python train.py --n_head=4 --d_mlp=2048 --norm_eps=1e-05 --tie_embeddings=true --init_std_qkv=0.0235 --init_std_o=0.0 --init_std_up=0.0235 --lr_mult_o=4.0 --lr_mult_down=1.5 --warmup_steps=132 --seq_len=1024 --train_tokens=323600000
MLP neurons of a small language model. Each row is named by its layer, matrix (up: input weights; down: output weights) and neuron, and shows model dimensions 186-313. Each number is 128 + 32 x the weight over its row's rms, rounded and kept within 0 to 255. Numbers have three digits each.
After each neuron's rows is what it responds to, as a language model described it from the Wikipedia text at the highest values.

L4.up332:194118147083131127171107125127115096144122083107126122150125183117115120153105155147103121193114092152134147098103127118196130072132128121116060103117110157099125055119148188154072173129108139061136158130120132087075143129174079128107123098093192150116106187036081149134162129184102094082153032096135098155123129098192119164130144124085097109213168143127155114149124140092106156136130
L4.down332:151135130125124090093168139177122075110180130145155145093103133130104069154127107182130138130142175119139146141167163103110060185144150125127092113137086100132137125114156115157118155081171155103135100142103158095114131125162078121106183146148126111169151141087104163153112139112111164104132089081146090136139113148173111129088116122125149086201175104144085137140092200118121130150130
Inner pieces of proper names split into subwords, mostly in tables, track lists and credits, such as Jumb-o, Gra-ved-iggaz, Cub-ie-board.

L5.up288:117111095135125086147117164109178128140133216089114110098110128102176094130146113135158120135127127150084107203144138127146153120098114104158093158155080126174133141183132083088087164084133088167097150135078098150142153150172113169110176073156161019115132106183143187162147119150108140130136143142139167124159104143142143081170124137085131173158162157142130125147114124143178119124175
L5.down288:149164147159182108115114122095080184114155143108117117093136183181115139099064101146134157101156141170151065095130081153107145153136115134086129151103153157089099111127162144125114128164101175123130165146098122101106148107135110132164108156176224149110139111169096134138111118184157118178150126115112136135060133151160121058102093104178152089176103108120179146060071126158117136159121
Mainly in and of right after an organization, title or proper-noun phrase, as in Bishop Hrizostom of Banat, Sony Music in India, Act of 2017; also in/and pieces inside names like Solin, Ekaterinburg, Scandinavia.

L3.up1338:139141073164118130127156146125172146174088140114126088085128135146126111100071097063164097180181176076115123180131166182141124145142138101161111165137096079162099134122103114145126178084116120138108100153070121103087151134139101090093211107147149082095113136103108158099102117117111163137134151141148211115089032123082104108161130080165152142105136055135167093123077096198165118147161
L3.down1338:092141074068172112168106113085116156131072150098072166181116170099097111125136175171085111116103121136147177121107145086120082100092163149122179223119189139186158148141167089093093126120127135125142125072136109162138127095102130132159156150153107172198096141154129106147106101131159143136139142142137125132152129065137134069118112122123134116103107131083163122114163149171133133124130
Mostly the preposition in after a noun or participle, introducing a date or place (published in 1857, dying at Nice in 1883); also mid-word consonants in foreign names (Ky-r-gios, Puro-h-it, De-h-radun).

L5.up2017:142109093110068147148114111083182171078144078134063138180116148104094127037165163121189123094144097167165148104144126129064118120117138166116106064107101085141142126126101092107135192154119169143157198094124177157170182135097111139176090135077131158099133143086153137126113147126155146158084059154095177100114128054098095132165147121126112144085118164162079107146177140160107131095125
L5.down2017:097143155108130125084147110070090087127089099073164158133184187087136126072128101116152193096142145133133147136133096073102097170120160117159116100151101122110093095141155153115150093096132107144080112130174085104151116132120140129126117122105098105150153152187118098114111163099088076159053140133096120111163081092112115106163161109142177111119105129121191115122111052141120160111102
The article a (also standalone A pieces in names like McArdle) mid-sentence after prepositions or verbs, as in to a job, for a hero, with a portrait.

L4.up1283:116163141107123103104211111134133133136161055149165156165182142126111044148150140122093103164148097089129069126065181136160127147113066124095171143087149142111126139124143126092146157144147122107141131139164158108135151103135150169143095087133095116080077145062185192113111122127107165042149135115074114097169100131128119172142148082106118136099094128054159117160201118109151116101178
L4.down1283:145149079155114109183132158121116094168109121127136104138116124114048058085126101103127108145095090128174162102122185171101108155085141102112134133111163142117113123112161119131142109156084163153058145109148141105134110158138170056127153150086107065175145082173093085135194105138133112186130103119084138095180115128090151160071084153114128141156145075104185068152149114113175113131153
The article a/A, mostly right after prepositions like in, with, after ("in a parking lot"), plus a-starting word pieces (aided, alerting, al-Din).

L3.up301:197200104156124176094135159152084212122094091106054149177125110098109110121120127145089122100080170182119126093190157148116126117092129178132164118120114147154102144163084139114128178141142125137130133166091111172094111101122152148123120069102111154151225163136165126043171144120133110100165113143082163136078101128154160138117079104096122134087112179108094137185155118078105057107113
L3.down301:129148098127146139090122048138160104135035114166143126110128102121097125114101158100148120122103130081126149102074171111137083139161127116138119143108143158207126168102074080197135118196096148123082087122085130147054104092105114132139156183159200126078103119089136164114152133115088148127074112078113121089137179120139132130106160163121058062109106057137112155139158112086167123101181
Early word-piece fragments inside unusual names or words (S-v-afa, Jas-na, T-ren-iota, El-vis), plus "was"/"of" after "population" before a census figure.

L5.up69:108117173171080142110118153129157136133167123134145145140123114145131134087061105146116098125127122122198105152141125141185150122116160157133115203081124112142134077058136179063078120083191152137160134114077152127149142126136033037125149176178135146132106126101120147105142183148164087119136129134114061162116183109144095141122174145148111126131189127118167121106116112161167089145147
L5.down69:094036111102136087129117075124126097122147102077076144161075122107087171111133144093146148132148141110150152152088125141173112099079150084176141120117098186081106146136110088119153119112160156108136136132090141137098148167127161143145106116162096145212086178122103125143084088135108187098117156164168073136162148119077080124107118093129132083101168126134142100162130160054044141161118
Inner subword pieces of proper names, such as people, places, teams and titles, often non-English, as in Aydınoğulları, Groningen and Lauderdale; also tokens between names in tables.

L4.up968:143117117079146069130155101135127143174107143126156135137138183112140148144120109150057115116045123099066096142117146076100109083153158104166110126177142145140125111134147125080085143176108150113118069119131115152136136121143121077086119194131150173114084192099166162170123146159154097130088090099132140130155090099131054067199078070138116134177108159126171153126140093207131138133125
L4.down968:086119081142158122136067132160153141180123086132139158103101110122042058124157152154132117143168151119132107154094137148149122128072101166062151140067213125120129141110113144147137081165142122111130178100129156107100124171147121156173156139187164173191091114094109145137092080106169155156131117149112103127120114102156157056145102086157170105178159167094115119157122134117113099134139
Prepositions (mostly in, of, on), plus table-cell bars, right after a title, person or venue, introducing a place, as in "Bishop Irenaeus of", "Amphitheatre in", "vicar of"; sometimes a date follows instead.

L3.up1123:153121195127159164175170094077136108128071113192171160106149149122068127056106140160162127116147118172155126128131159144142106171089081108163118101133177124080147105057135129108124168143147146142077110130100137088108158087135103136133107152139130121148121143104142120133111136117164105166057072134110177079133132118087059115041157133098114149101135123097074175173104096151148096129172
L3.down1123:128090104093123132205152083155096115087150073094061174112135147147132152136122068062093114116108151152138128072100151158135147138124166132152095102056120165103112095091154175127134143102128129214121156127114159076201108091121112154178188151121090173227099139149162176093106128097161128152050153133064111090168114127145103129120151154223193136146179159180114138081095148165121103084140
The indefinite article "a" (sometimes "one") after a preposition or verb, often before quantities or durations: "over a mile", "for a time", "about a year".